config.toml
n_kv_head = 14
d_mlp = 576
norm_eps = 1e-06
positions = "rope"
rope_fraction = 1.0
qk_norm = false
init_std_qkv = 0.0263
init_std_o = 0.0327
init_std_up = 0.0377
decay_fraction = 1.0
doc_mask = true
MLP neurons of a small language model. Each row is named by its layer, matrix (gate and up: input weights; down: output weights) and neuron, and shows model dimensions 96-287. Each number is 500 + 50 x the weight over its row's rms, rounded and kept within 0 to 999. Numbers have three digits each. A neuron's up and down rows have the sign that makes its largest values positive.
After each neuron's rows, "raises" lists the tokens whose logits its output raises most directly, leaving later layers aside; "fires on" lists the tokens most often at its 100 highest values on Wikipedia text that the model never trained on.

L10.gate43:528536471467526482457442458429518474437537542452540554427540504481476499596541433462446528551516557471505492495496411471451518499515485595533515406432412560538522469530495445482490503555536544495524494560484503540509552459551541584483623550518524537592474489530490494471485432393485483482550561519553517543637536543418497647409506505526522460504530493558432425464502477447479460488557480578500470547613595511498570492457458564469516457503532402482391474513519569524460505498535451516379513560608468546548534482474431504489458451516574447487591494445537607445509466571475470484
L10.up43:409487542523493489494455438471513614486504476439498607450565517508475472569588439381488499569510514558591440469479479500467542425460466521538495480474483498430435397446526574530481465584516535496558522450388564516466454422603548488509508467489470482574430517548456479510466426460562504419573472512416489537522622535455528580540507504465517616443413516549480528453465446504534457468497531461507495515553514560479497535476548489475585545539442506458473487533497481478550446519476462494515566541569472556512464543426439576404484374503521523499513567569513541522506469511458452515
L10.down43:550652479551577447377505549495437480580494491563587506529578521427592547510534440460520482484493527536535444516436542533408526488454543581508454541481530490515420516450497507552392520489532398495508518515477566512654545576461458484443561466547541499455501472491431431568475501458493513466563449519456444480593518481572499572637506514396523601543430479479458549518499431501502474533455428449469494500556608633522440480562482519498538523515498505585639532489567443504466590494481522465412433525580483477581481504483445597543507491481480473558558508491475543410429478518505393455
raises: "under", "ese", "umb", "ick", " century"
fires on: "th", " 3", "Th"

L2.gate43:454559501532469475522544495592528531499502576515441507461503570430595508449504456473553629461513472518459420575492454518507532468452576523446518438448568477533456463533499458527470530522505588455547461494441506389483579388443443515541534478583462521478434501493611550482586523480509526509552396447462453506493450491516509561505581493515456492592544567493554478433547509547515439535531449449493525491509464489495508524521451456531495573505553558530527544497518457433509473541515551381433538386498506449523500562556559544556547528520523456471602539524584505505546553447434518508
L2.up43:412478446485471468503515528403524439548509521502409458550456488526444448462446540435524548476554535526503526589524394557597474483554476424482543471467515386568405472511554506489502526569525485553540506540480468557430505496505504473462549420513434550454457457466530442368449583569394530424480461507456508587470515492552514497576618526475477475526396589386569467507537532571437499509520477529466532475441462509466512549506373406506465489477608516516567491522491450468477428485506547457513537498476507437424521540489518576510520529568480595417494475444498567509490500437493498488
L2.down43:459462485530493623510503515488534477505526530547463543515534469528563590515441475466451455433463550492461562447556529564478520461572559424569517472488529517495491456618509479460504477528549435483484567490443473533506518517583566459474446450457483467466525493520527542515462412525480467450433524474530481429460599563467507547515582541517505595518512546589477563584478449465447430523443524451552480512522536484498618471521508556471520505525424502489454483515510471589551529515382433522461526517405549558524461573511513570451469581695478419504472437499617470572535393495391539572
raises: " age", "per", "tle", " fall", "ley"
fires on: "i", "-", "a", "o", "u", "k"

L15.gate291:552493506493548603506542623478497512487479518535470488439476505455418477475547467450519478517505481429614432584419511487579527492440439458497485546442416456589525521510488500423435505510521475516477539532433475413537510461463478576480449574567492596511512546571506516563471606489563425446557497540500498532539562492453492560509622443516474514571583460480441485496498560566488451484441381499533404484466417489556554577519505343572464473506487478438470451482448493597555450495499479426437552432562589587547500444539554508481521463506577481458484515379507464528504591563540506500
L15.up291:495480473536486565413443645523433490507422531478511559491483498482506499609483470492505527425577534543571500454572546520520423520466540574489480538502533474412513494525436449522547430552621530587537490464466482515446515459488474502571579492517457527537433471529575523476482578516519493433473456484521519512507467555540506459584572529517474445472507501455517463505399594538515633542431471468404476445600597458598469434541415529546501532501492503562390494525491451460525496480492511544522520499591505553419499504500493521462496447466490476528460423573489550578516495557518586414
L15.down291:396488473448495480586507378544420482548521534442567568480492451494468494486480417492427547445514519537490506517552476553473485449489410572431542491526460501455501519526556528450549478523483448454518462414411457526551433533450495453554456494507475583574498532544410437440546487584547514484615459513490474506537428517486474462478526504496450492473496522473509469533597563525500466504461445473541541464460426508442566441518467629548534565499491478490538495513471441560393572495522508471536419490392424492515474544507566554478512632454542558528485521474444564555422434524448486498
raises: "66", "91", "63", "96", "82"
fires on: " (18", " 17", " 15", " 16", " of", "."

L15.gate18:461529509605560546551485577500562609452582479481536514392440511475513406558430421478505545523555439508459507430459533482487455468532378485582547475534545484420502379442521548612399474501443578524456547408484525503427428573480544537429496563478515575509522482529537491527543483427544630484512501502511498407454468577573467447513527493531504513537458501530411442495534551454496490487602455548472517542481504445513521438510547475445472561565478535448434415496429492505479511457478417548511525438466573479481436450554535539507430477448531614519497564435487455505454530480464501473
L15.up18:546516588498542495577492498470459427564531558449557523525482472478488449512490574477447518560485377481499424523497408528464423511476451445536566451429490541483550481465496491505384472410604509509505482530455543493450551490603509457443505499509431457531477499387484528446486481453545532417523522551474456466490545476546554471530453436485482466585476459531521529423505562523548427557517487628542559472554522443539507463445552413452483607426577529521497487503406538514627569545479489450533561528562469524540561493562448404500486523509555525553504536442637602507492590497503536589
L15.down18:573463495459518549490436516518456494585576551509485539459492439471519544467533596553535587538575449562493567453468331468521487474423570487581509508495475539539521454540482518527608454491487495400457481426498416480562501514504562521501540453504489524536507460477463516480530562484452578494472467453567490475517578485596434618536420539509496548578430494524500530504482534413566509392593409587465470538535437472465543466464426572598606496451541511486445558547526493495503477429418533460488517460481512435452480534475490570453515438455553510534457503523456380456463548506464427506
raises: "hand", "old", "off", "power", "uff"
fires on: "C", " c", " \"", ":", " over"

L10.gate272:491523550487531552453488492633381446478494493475508422468511483491482482519437483538401583538429574548611547506385517538513513449507595532433528454481436470471475514552512427478448548519567529386613550494529546543453487529504471514540487504532511572500409419396557517522502572504512515480525491429470560486504512558498581473413523541575438430454497495500536567535491542498538567554493561485538483524504554492477427390423470559465417620474379468453486475443510527481454613512523491507463511459551429471548493536581542507513521570520381544418591521488535530500564537489502504384
L10.up272:547394427513466474488452466600426558519559557512490482439523439569494520567566512612488488503477513507502489464470428445444545505503414529484422514561501593443508438469454475453475660451486480509562524494549406490440473515520598441516548560497444497526514417558502471520454487453472500500497392472507411512556546529533520437494535529455511487481513498509434507443470469549609529427403465514437522534462555458484484433441489493463546464452447550529561475486492525536526564451502527517491444571525536488488523525548469510566465512552468460599523594535549444505395578451469500456
L10.down272:559538473454498607546412495464527427554577470512476490494428461420555490521411524513481438468529499580632483494540522540463470481518535424559500450559477521538554469454449486506465518492521373570502495499548511445486610444525476590430461488529445561498493445456459481443479524519492540555522552407516465466499463474531490446433426475426608545422539581592422492399512496522540509401543521474563438515538411524601528415528413379497565405466492516499505461529445495560541532480409572481576548492496507498566549529520437530559499394455542537485490386499507449513431503500494540577
raises: " however", " this", " had", " therefore", " died"
fires on: " and", " which", ";", " but"

L17.gate503:511495489467463565502576483433516545511473440477490458494459515516571455478509513531434538538510450467488457463504484451522563449548453472427500495513514556507459504488449411584447527496443508512509457495532423399474420445473482486394523513438458536370528532524504547549470595531454545541473541567506556437536537536546441529439467586409448503497478483451454464377525549555565454551520537448481448469574508550551481546525570500469465576532508383556522465551531473474495465442428596525616624547583588395528554631567426507432503565529493531423437542437595561472558465509459437518
L17.up503:486466423489461481458522421451474450477551565543561530581510459537566475416510357487467543501548513455535432521554524448619498496437474474476391532479552497534497475498418572556499479499501467511509414464463488507458541456541384496456549417547442563479518456537511458474507496436455452519528460572506458479484534565465498432513548543579530555551501546506555521536437468518578548565458485489553396491538452472472495540512473535472557528515483575501422548544496502523493379600496430334541540557455534569523541385519440484446474554551546579446453548489581526515509481507524436559
L17.down503:505583501564519558505511421422452564551458526491516527531458436438538519496445427506516455484481501490497558452568526490446551497396547467485473505544513506515556509533403499509449513496558392547548656578427468465553393488516641528494474450635581455460436485483655612601566564462516552505523493402482496493485474615515482445534469411507487544526448488448554591631505491455472483499415462497509441533550549518432520529488518518466521554531435542443554468487507550494563515497467493451431492449482528562456542494479425430467499557622552559505370487483420444463513456420455515495
raises: "3.3", "be", "6.5", "6.3", "non"
fires on: " 1", " 2", "1", "5", "/", "2"

L12.gate225:499408398422428546592468390511445519473480466469519496520489473516528527575457502570519538438536563467524513519522544476498518525504477423513503456539455407480463428563519497516440626507446462515517545558511478519495483568481567518551525455417547444498551435459544508476465431435477499448528387583519517502554469487522594537509451461527483486553527483434410544456527500474611552534488547484538516416540511525535502448382545522575496430510458488522468528513524463577519394516540484531509417503417526480482577583491460613464475469481464510542516483516520560463546573525649416420
L12.up225:456412568470561523468468464471407588587509485535474525596640568564451382440443544471500564371518527499452512401534514426546518487465507459497498484465515520533422525436484527460465498527483526496431418530541484540557459518516488517516487448603533469435531568500450418489588499582581557452475472575470599463572540472587561486540547443533464508486546512519492444521491531518586381501485567563467504472409465488625465514392475574495475518349565498462602472531495420482547486504474528468454559513485490533437584515501477517584634498457420516478586547511479505532539542432483545515
L12.down225:567454384536452552529470441557533458598475471480481539486497581537427400504528435580449436423504448469539535563517540456515559527413542550485522424496541551506522577423464471476529457557570447454495522587456493533486466491505464454523544558577484469542433490540556504467534432400503582508455447510406501483510534463483532493449618543444536455527459486435485479539450491512524522596512499522475506494505465462609513542363471470497480447484451431503589502543470535477489497543621607519523478410523501555440484538399508442455437508487510538530562480555508447529471522511460554479
raises: ":", " follows", " below", " those", " parents"
fires on: " are", ":", " were", " by", " as", " the"

L13.gate446:519497505510577471497532542492530570570557536397519494520461354504459529624478524528461535428520519515539582507549552619568437421426430563467534456569462430436551594492459495452493481620545494594561472547548433524457530497421589408445471420448391545466511463540510555433527523544409550444480532532393548473453514456494504515461544466505555458354564473508452472434467447482523500488487540520371519463464508473473454497490477498483511583414492492539474562567481526562484458521531568556545596543499443468449535531470488558426549387466517498489556482557561509517468505470454532553
L13.up446:521530473531533509453389470567477460518530544482509469534412600521452475532517507471461551476512506539498480530516405489473484448453435463508559461634586529526471563509466497472564474490518489488524470585469526543534488439546487518416561509426527491558410452510556499414545596573558470471602492498470525435467436428467532396471603442529500516422494446559468545523353514517589516534511526518525447487415480457578461540454527474428547505483546469448478507526559554461522516490522571584493545517522462512475647552515434568555495531462535521454482386494479456495514585529480537443
L13.down446:536535457594533451472375506488491490556509551516520477401466503502523513543491534544571477502485467506563584472489528531421509437517603559393435410550647463529554456476461537527538588500553418534496484535552456469540437414595532506441484586504580415538493430543464429488508441444510565533534506395518467513587440433562476508576515535457477590496455546585433523534403523537474523423486519531466479501487448479443505481536573464428534484457536489463558464533499504483442597453543462512484560489525396496528488519489430527524387545570549420473441478450583444507548497558554539454
raises: " at", " in", ",", " vs", " "
fires on: " at", " |", " from", ":", " of", "==="

L16.gate64:497537467573486559527435486537537523469502450431548466499513478430553477547553414579515405533515480514506475504379474481432453480587437498436498553482483585577484456513490453420495541580512510488497472510577456488504507606589514499539494393511537544564437494542431502561396482408472437586460405467376451567419521548468558494518492565510440525505522569533505435426496522497551554505475533525488565466450523436455466526580449463514401481498471473515421523480483450471539481533577547487454525568466456440556515558527535465430483533554485620514434491526498481518517440540559531462
L16.up64:482514494538446556448506529491527503532445545534548389507467478356384518473533444474524428504526433568485451528507573503491493478465588479486503603478467448524419451501451482524457401505479489594495506504573496434436530603537517571490525555501464549402568528518484515501481514553579531557542481448467479596471539434496503584542474467518458467479449643568559410531456472484463424449500523501512488497539447463553486599490534562551446508504543494485478438428485450563475506483504469513491504475475419491459604597593522486489511574477503523493488458458496566505638563487598465491
L16.down64:488537504503442447446445522559473562526540462525474494542448524458573524542467520561534493470498532521458531403526462419437512476475519508513502527515521478566513466453515431374559516504537505531586397524539489541408518529514559499473449495455525454488507545490447536385507436411524514522569502554450475503525506522510534446463502565496576555508509568498424525459453541495577463495447594506599503556460615430544467435497462443463526570482467435544498489438481461570506507518551518464459466540529502622461484546404515530487352625519521514630470601535382467430551511476538520452
raises: " 20", " April", " 28", " 1", " 31"
fires on: " on", "On", " –", ":", " On", " 1"

L14.gate102:478554512491481537568479511570520540515527470438472462472447413503481579516414526499531498504454478489563423493557520466584575486516473488504468516523508432517479445483557497502598583493505460484493471497442529512555540580470455571516504470437447491559499534558495558492522482513555445604558455448520495560620452534452428520529476499447510518482536564452508523430540474475538480433483597493491488549480590460506472477494609605487592464462500465507425558453543514457479565529525458503420537435597554473440331533446567498546510519512479465508481496471453475526455546457570542442
L14.up102:467545503479529494391455525453355552499495420457508495545476491404450560459526530442431501498356509526399474527561499503487509450483543436533510494551517547424573466535472491459555502504487572559504537505483524583591507396543538526610499515477501533586437464487500498477431541572452410449538443511354416530487468467517450553463537463495535514459495489482560558498532518477576484494528513391509415592516443457494487470471445521525519498478524505609490458436652479478373443464482483433452541597506396581444433483544535399547472435465478423459444498457521531485607500453512513427
L14.down102:485470464499560522448477461633612513512452507519510412562494449465542418499474498482570482512495522509599535493524415538573505503497468585499499568543517504499440520547504479470614515529525456493581538514488495480502544596458441556408482507424516514471492457506492446503540548502497530515428550472494519453533502484519491481471477533456464522570442564483496504576530516489559460511483512586481448547545567430487462519493515485529586497501512485468528488512532432536460515508479629516421508445468525506557481529439401495606423492413364496482509473496531572546394528536500454531
raises: " while", " and", " whilst", " with", " respectively"
fires on: ",", "),"

L16.gate118:476546535502477446503523502463551553454589490557465475423471469447619453433528575515544439449494498508471549385429590499447508471541436464525464533534434584533452456557491539429439579480498509542511482531490366563537561497489510521556560517498459489466498525512482530557465502477512610520446614501533502382566428464502482475396455492533459464540431421498537527484595551489290479520511505462513515481500494530583590422521602483513535513462526425547481531480515524475419481548454573449425464589518437508561466478473438485461520463481542508501486498458563490450523473435522474613
L16.up118:417520465577516517455595456657513552499481467468463473431460564456441512574481514559512526563520449506377588437453530525444515458552475511526542490531560479531403421466451530423482487482543486545566494469525436598520422586559462591470474418519529510368492479505500582509501510503398520528480535475464567543553505467538532480469504541553551498532469539468505563493484535476495537509459520586557476483487457535520563474585473514420528481528546551466459523565457613570477459552511532522472501440563395531606522487522424572515459479486594470470515481537532470480497387503561459490
L16.down118:445488473452470528493546490420398525501481521499542501476523646415412403582459460490577505515506522450483453517542397521486519413439526512569500537461504537482546535548474482538457504560516470475420467580549488517546531502529520516484534506504386595532496435536533470507658524475488468460528461575467434449489503511532453458412509513447508491526488535462495443535527546505455555502527486566496553460472423487599452528487490518490455466442493526511496555473471507491481475477482448461498501518547462565441544520660460531547517487525505519509665567495589516485567393486468421509
raises: " 175", " 164", " 134", " 130", " 154"
fires on: " |", "N", "th"

L13.gate213:551577484457472537466506508508477488536516450571420402436564499520625569516452597553520408510500527477440479538413489445457437538525589459562407490442459400531573539497445500436485479519501517499545497491449569434438442442524454527539471506471565510481466540530496564551411506576503528455526479523434482459434526478461476599393443424509597522504555484466441436628548562489569463532525549467541550537521517535464458483373465564564554438423524587469414511409529487583541529584500575545573489481524430464456531560536530536485516459497505528487484481447447405480490595491599569481
L13.up213:475584524597501500449530507424509415500493541456545551445564430499514465534431403504470518417606453531594433484518479521505429530485547606464496537543507442552552436408500504531499470577486435474582580499498461525521511520513465478534454474460508529448467449485556484549600594504525456494506499547538432525491506437518504617503532514460664501501467545566475433542486606505397436606391531465499426515484467496544547499525501454481513425418452414535507525519574517528421467430553525542451531481523524470442541468571546514422560553501465489468489472571490440445511490526578515472
L13.down213:494446516488423460495434475517402469578492458582505519400410457521581525458448487521454498450509499560476491480534516499449568438517438450487484564512469487451509529525510559584485424499532568538474473467450497454449452504514536483588572543432624430464555567455426572457508468509472474549452537453448469546522546489444417470467488531480477509589480543436527502468429511542549468475536477569507608516538497497474470508507478467535490527498581556469521609455435512457504482484545467476454483476528590498499627446536477593456383464461498564461406435459543447558527479467507502468
raises: "ious", "ries", "sphere", "ry", "och"
fires on: "o", "ro", "no", "lo", "to", "ko"

L7.gate157:412618437570571494435534589467497460527602499506549517553547461490493573547402532504442527488412637549476534508446495453501550471486517539497483511518433512520513510508582446488469530531513533412552489526590523587462466529469462513528571522558470599525483367540525450499531504608518477469501496524536537518589479528598574513550464518498478522462539595399487514513411511428413476406560543473563556487571530452524425474422488535489516468537534508534606430549493398437429482505541487590440546586576403476399491514558527440514585548572505443545544550453506560469457384557599517479
L7.up157:478587496543495530460520566470375498528625462409519504526496454518473488523501518594484445460494502544539570511481553436484480545505543507454450473523449564504523500579526516468467568546495453434529540575571495516548383378471427529642532457547549554408496476481479516540510566506453551456588483480516529540577465496508579474533426517489496480455556497489382444412405524614534506530459503523545567474538520494459516412481422522456529531602483510551527601503567519478402546565519546507486538582586391492482548528472487512457469476438483620454454497598530526485454548592535497447
L7.down157:468519538452442565446449461569457477493426466520434537474561507487585528531541435442556494536474633567649484521460375501506534492401488485443372466566486521445540552499446465560557555542398451616575507448557392473533544533499466554587565539535495509464481521441438468464488588443542496425441517463497464464420500463512453576555447451458465473413509497523586473426448537501476522476455548471484370556476501521510550440542462403507516469514454517518434556525473485555439538516486692447494548588548537538518571600527527548486528468499467465514440449474597530464498445494581463445
raises: " instead", " therefore", " thus", " it", " its"
fires on: " and", ",", ";", " but"

L17.gate158:451551529516479498585585598550494527491472457544488583526484483533486463531584524537514461473614595464526550536559568546452444451555493541459547538524511572513443518498543619412490547583471483477474481522500514513439540500446456477483584398492449529538472512507449470507385507528563501422544539477539528440470466478492543459560572466532488584427489472520374464487526499491501535542510456637542483615557572422508588463471540499533448508463602448501484384512465473464483411456551565522537460516480454389498551530555506549534492443480485493480472499378624430458509458473457496536
L17.up158:581451540566447520550565550419528544478496582599418521539517506565386530443402519472617519454486534520506467581388454459483550538489434518484378507477501549468553593536455608517474560471511552453553445465547524481514477492549367475529522483528425553500498528503485505509524575466433528456554489558519534483512523533539524449509562522442493517462433512498417514538440501518442534569544375455499530513419568484438535483492504644417480490510462402561450393503449442545488385587478516532515488473568453493485585589544467518480553457387487416544477518500484516465495527572417476485
L17.down158:601475464553476448578458532536482541426430509440440538588533474495507528560466493420530516444545420513470399544421484551400495414474419561568529511598549491556449484574479517480505398499520517438492483511433493526466540425456564438540486666504502583460517444492514518518536510469484450512457456489566441503547410462537553639431535471459591533530479526397549569589578451389481480492514430575478532550555407489565476440532534533467496472591540532413544441483473449534424575455480492522517558484520525467426529475392491436457483439463454473501511494451513517552567486439557533498
raises: "core", "cor", "tu", "ub", "up"
fires on: "s", "d", " master"

L10.gate85:443573503501501520475569569398564466532553481552387550521502494386483416512441548451559549551422496474486396505637546490438458562531507436496544478622434427521507518473441571508493563536553464518494480476577517581442487512505490528567423445605502545399418425606528562468537543444463553466485541505537526623462521555456546474482576598494552507501446445528516535480512480467478507470536441526608514562482525521536524571480442467537513429499549446491474532483527530597485494458555437537551585478466583534548492528510473498543514483448501416515476542512547510352501514563449523440
L10.up85:441523561443478447524534596510498362532591438556503481593520543558484527504547479513539571455513453488532455498571491524422495523511482474587482423565533568519506503508493564475423496518523523472451540501595466548557403410497518557484478446485516517547482573477478444465531523470520523518553543475413527620473481454492605483508547512385496525532406494470581433480580562461529470501569552509580459466384537487447519487493553460564526523538485509461502509429587482488500532487496593519509425472424573537578553525469478540501537507580456495590528575462472575444494539509586503573
L10.down85:497524473493432487507551432431536430514631395525499516512497502397508617416498425460438573568509464504519542537456498549483612484575600457490483455528538535477567448395441554498536583444530501529429455446622535552481453498474495538487528505523422530501484568507545441478565512474459412466550502455514507579578521448479587441467568453513532525463471440405532532549474507480480471472504487503490582452390517528496495586489505494522510487501469404387480500513544524528470514511511525398538516483539554485497422574542419533529421531521515437451515502430558502534426599557484588531
raises: "1)", "3)", "2)", "5)", "6)"
fires on: " San", " West", " East", " (187", " Ro"

L12.gate6:430510595396502476552549589436521564513479497519470628470566472551490542482559502504426474581547461526485440529544492596488438486486475500486503486496482499507527500495579445476501478554399400544508456434555489469508469491449548557443493484572551437546462459462582491455456549481521635462531542544525452499544496503487460464553490526444510553576464492515584510450472440447498517498550452501499528552554517475436495435609604551522522496478525565489507468407539564547478622473572453505453542441528528378539430455454490524500540512422563463447466556481521552521554473506511514519
L12.up6:470581573520565537501436494583527518474561428559553555513499553527519428498571472468544503473502528458615454600522527479476556396566423528532473486448447433494555489481532508520433488508546428503455474547550508540551417482503444486466531485609447491511458503496511449561503558483447532471492596541523538447499548548487542451623528473454550434563522433528408536499501453478511484541565544473459477514519540443477559516483438586493426523511512397520454515465441475491504521609476393580461446461554539481429389415551573508481502559549592486463571434539491494522526385454537490511
L12.down6:405485518549475588502511510499512476571425418502454576559491466537537527355532552517561597516511459493479485589559461426499515429443439469464591576414475530589597532526417559459515400517570497447567488468570484604425495450530443459461529475499543474535454502545410471554412540463530433476461589433575557561567475522605440536489436497444541618538540511542471505444495437385567460506468500503527488532497516547452466477437474528582482627557600492413427530499515539497542571509446535495515467492509477418505460490439468573534482501420578495536488509591567549456496493441471523486
raises: "rant", "ities", "able", "ree", "ress"
fires on: "C", "G", "st", "St"

L5.gate281:516523586534566487514487491467466532438534555480552440525508502500497548607510539516611462541555500558458473432477565473508454552532479538476631488514526483619443429501600449503531454620565490525467503593412532446561533469442393514468469503474383519551510442522493514440460484475491538447519502555547503416563512506434468483500563485475450556419462532480480496543443462483409476515358482611572521623458483495576443571451396518504481499479435461493474488506514496483586506447476548509463517545495524522477496467550468520497495501485485456533411484562506529570572524564522519509
L5.up281:445466460495462485428498550517517486669585560498484491501490528421421477598580494516486509449451505486433438465404509576441508489507617549540616535541538490414590450389439495446479494491495544411490434549449540533406508518565427506435587606462463458552517491377533453453498433514530528542526522588580464462543429474507537445521379476545467525582445529448530570524520485523513510527509473496452542504491506438619439532490480551490462564527473389436537538509480518467526501530437438481412486550534530537541389510497492486462529574416464556515600497575506590486449559478586508519
L5.down281:578615569472572430394496498556526574517544454439436555542441484474524582497519516544521480468533503480429443465440582486499519639514469438383539482407508453483547464587482476520543501453462465455449491520547425539486631569629524473414469414490518523523570541401562492447465493529522480474516507431440526458573510549521554493581422481524441548586491497506440475577537526547385477490500479554502513598491492354483521510564467516469484524484454491447403542550416472422416548459506616566451352488560403522527461582422436529530542504427537379503447620443509468516479440496487604508
raises: "going", "t", "vert", "iti", "et"
fires on: " in", " for", " on", " over", " of"

L12.gate146:570559507505487556403525525484539460450603483537462486448533540498534501449504510459533562518527512505464538524504519572431446551558545549433493435494419540504527537593585429417498520556517531628462572388524495535554492402491563523573406528531452474514394509563490505587527578439452500548461492462490454582524486568554423489603574489433510517419473490474536455512587492483560528577515402460482468464470498515474582536595444470488467536535540548519431503546538496501492394516528549495508488433436496449556531499519568456502502446469561525486569439489513429464466425550442444463
L12.up146:496521476488504579449501521479404507504435566533519530350457509454566445503481551524485486443517575518431455557501539566403438515486463473495528540459510517503586481590494486436568438545558480536494579513453461575570566539498517530532400525492417521411439622524489505547473391500429467560498500419455482467630498538561514599468460522555545485464589497518525439453443520477552539541472460560552449437482526510517583510481507487517446678547480569601478510558408489434543501518476536490467526458458455491587435519531500437485532503494558552418530605574510462532492473489520529404
L12.down146:529514505500507541421487534583450562482556498479499504400383560484595502496499572484522468570534516432493468399503518517469486537440547494534560538445594484507444483495448508425497429517497526522525439490493507501598440538432549432582589508584591535482455483517524492508457535528492450456483489530376451539558510540600499451482554469499529537492509448507427495526606551479557482425555429480584444389518477524518555454468571526580585509513449471481496460528570464415546472383513509491514528460512555512454453540512545517536487556464527499564561426521580478471475466447542446535
raises: " 1970", " 1980", " 1950", " 1940", " 1960"
fires on: " the", " early", " that"

L10.gate164:525549540514453513426496506428506544541457518490447518545428417571420485514519438473432517491467433604505409462508438492560522567501487493583494584496553510446444511444497423643527470374558518483483502539436476438434408505424477539418507450495441453586438552420447465482498506484515552435456489432426517475438491533498574546479507460475507478476472571477407518556562518549557493342453455403532579481519496422572479476512506543540530560429494538470539485554450536533445494520538487520453467478523399429583571493504493489530523532515547538420580465514460462501518495519522450441
L10.up164:555471533456574496487356500466587510594502462539462556501496561531489436543506538476565481568404545526567376455509476563526465379587541430564537519508544578493480529502476491572604503479446527489468559427371529516512481454463473500502415557512489486536466471479559516448538447476538527443476415483411489416465508477559516441545476502486474555455476509545505540511584454513474611433515456510569536545495511509501490551462583474570503504485470521490527568484487566570491558609558477545474491510526547425538508469575474496450484442499533516476497541433384472495509468487513527419
L10.down164:535419466482555451506489512464523407571542466459444506406508529461538453517464435488453529564527459556548468454477454490452455497524484523535529601518417440535521477463499491461578434457425592489455560532495548534387444634499438548575609558540488487535538529417471469564555464496501563464432485487557489536497503519538518472505548427440519524515493552535487562467568507477519526390355528504490471600339547554498543601457457469490513419425426513453542559497561488444479472400528464498503492507499485444469481484482516495528516436557519447506455520451439482443537479452481474536
raises: "ever", "ov", "rant", "án", "affi"
fires on: " B", "b"

L17.gate514:512568486479454449448473529525512440476511468578489485473431514561562521471535480520507513493522479505465457480479455476508414508597466519486501510558452546575509489614494516547446583410578468483587560415519502430511605549535390545481478524594501500469505438621521451572521511572507554468439516483437478394619494493530499444550564482490488460570495421446522477467525493510425547415457466567466505521486486471559484573496577521582555482483439426410498497519548555420470441506507519516374550557543479536469463454634511536505511480487493532463532390573498469615512486462498451535
L17.up514:522528432447498513415509485534456522577534441502549603509501515533479449523542501559497586474394426471443449472449505471446494488495457449507509495575466523527519394444481508479470533591537463537474431423501494435507515455479514477505452591479431541624461579484544520524486447571501482490441503548505566465513429447547528484585510488434442413552404521482517592420571559390448407448483438549491533456473505504550533481515538512460512545470422490468484481537566506429477467428505525479415433535505426526441540553553536432548560488525551514546517462484583431415523473542550398543
L17.down514:513485512464565449635501517507451599474532490468568421420516566501474579431510492568578556598380396584507553436557456464509526544520544451538518587556486482499489521470492530374466549553550524484545364506582540565530481500513586445544543514517496575562449498490435509565605575530534412507476434463558605454529585512552461392550492454489419542461516437466551421430483564515512528512475455504489539441475517441436558517480421471500518486546608548524502355484498502506473563478431443552395479492516380391441368440520454529547578451572458504611564494441529439534564486546450452560
raises: " 89", " 86", " 84", " 88", " 85"
fires on: " |", "N", " W"

L15.gate447:493527609534555496492526496469532535464378497485514470528529417437523464529547445454520463584495404505516536516612424468521545531496558492462548524452517436485478503445498373564555494475599434543575474612484460405511527483456517590450517417452441476500523509596525562526501539544473495517525488475543413475466504511527506473507487533541463478587447505502542558537484492526561556524552455577446466548481469375492560546439564493528453425618521544495480463485624455415381553520584466528407566436511600493523549429483528556511510531521449479589448496463459566623590468481521480448
L15.up447:458478461428411512437414590511485399500491527471520529404543487533484432529526466438485545514525512501629492534416423547445552589474511585602401594489390588492458460594414399453541583574518456543542465421535528446542578605524466477522528483407537476512502466439478435523470499631450498471470551541436458559537409514473605530418503521534501555539405581497448495535502467429426552489548481525526542515421518489550497530509508608565471460578542575453487427543534596579487494591607537474412538392541518504585469477478550556485527559519456492529513514505370546444544490455437527512
L15.down447:470561438527425497549495520506503573480453526582397494527545420507498528592413495563494459544448529528502517484542410513524545554438464544488521518432533537478560432518581455450529530465509434594565393402511498506457362531540551449487557518478515533454599484528591416456585500442544491472531531558496433558514494465481433547607491525511439575548471508431512460410393576428466510478422486587534520508469505455521505542513454477447471480507462424541494503472473588574487531569551579528445540470479534522448471510508505498484498550458516559404410493431475539559467470473475474553
raises: " 7", " 8", " 6", " 1", " 4"
fires on: ",", " on", " 1", "st"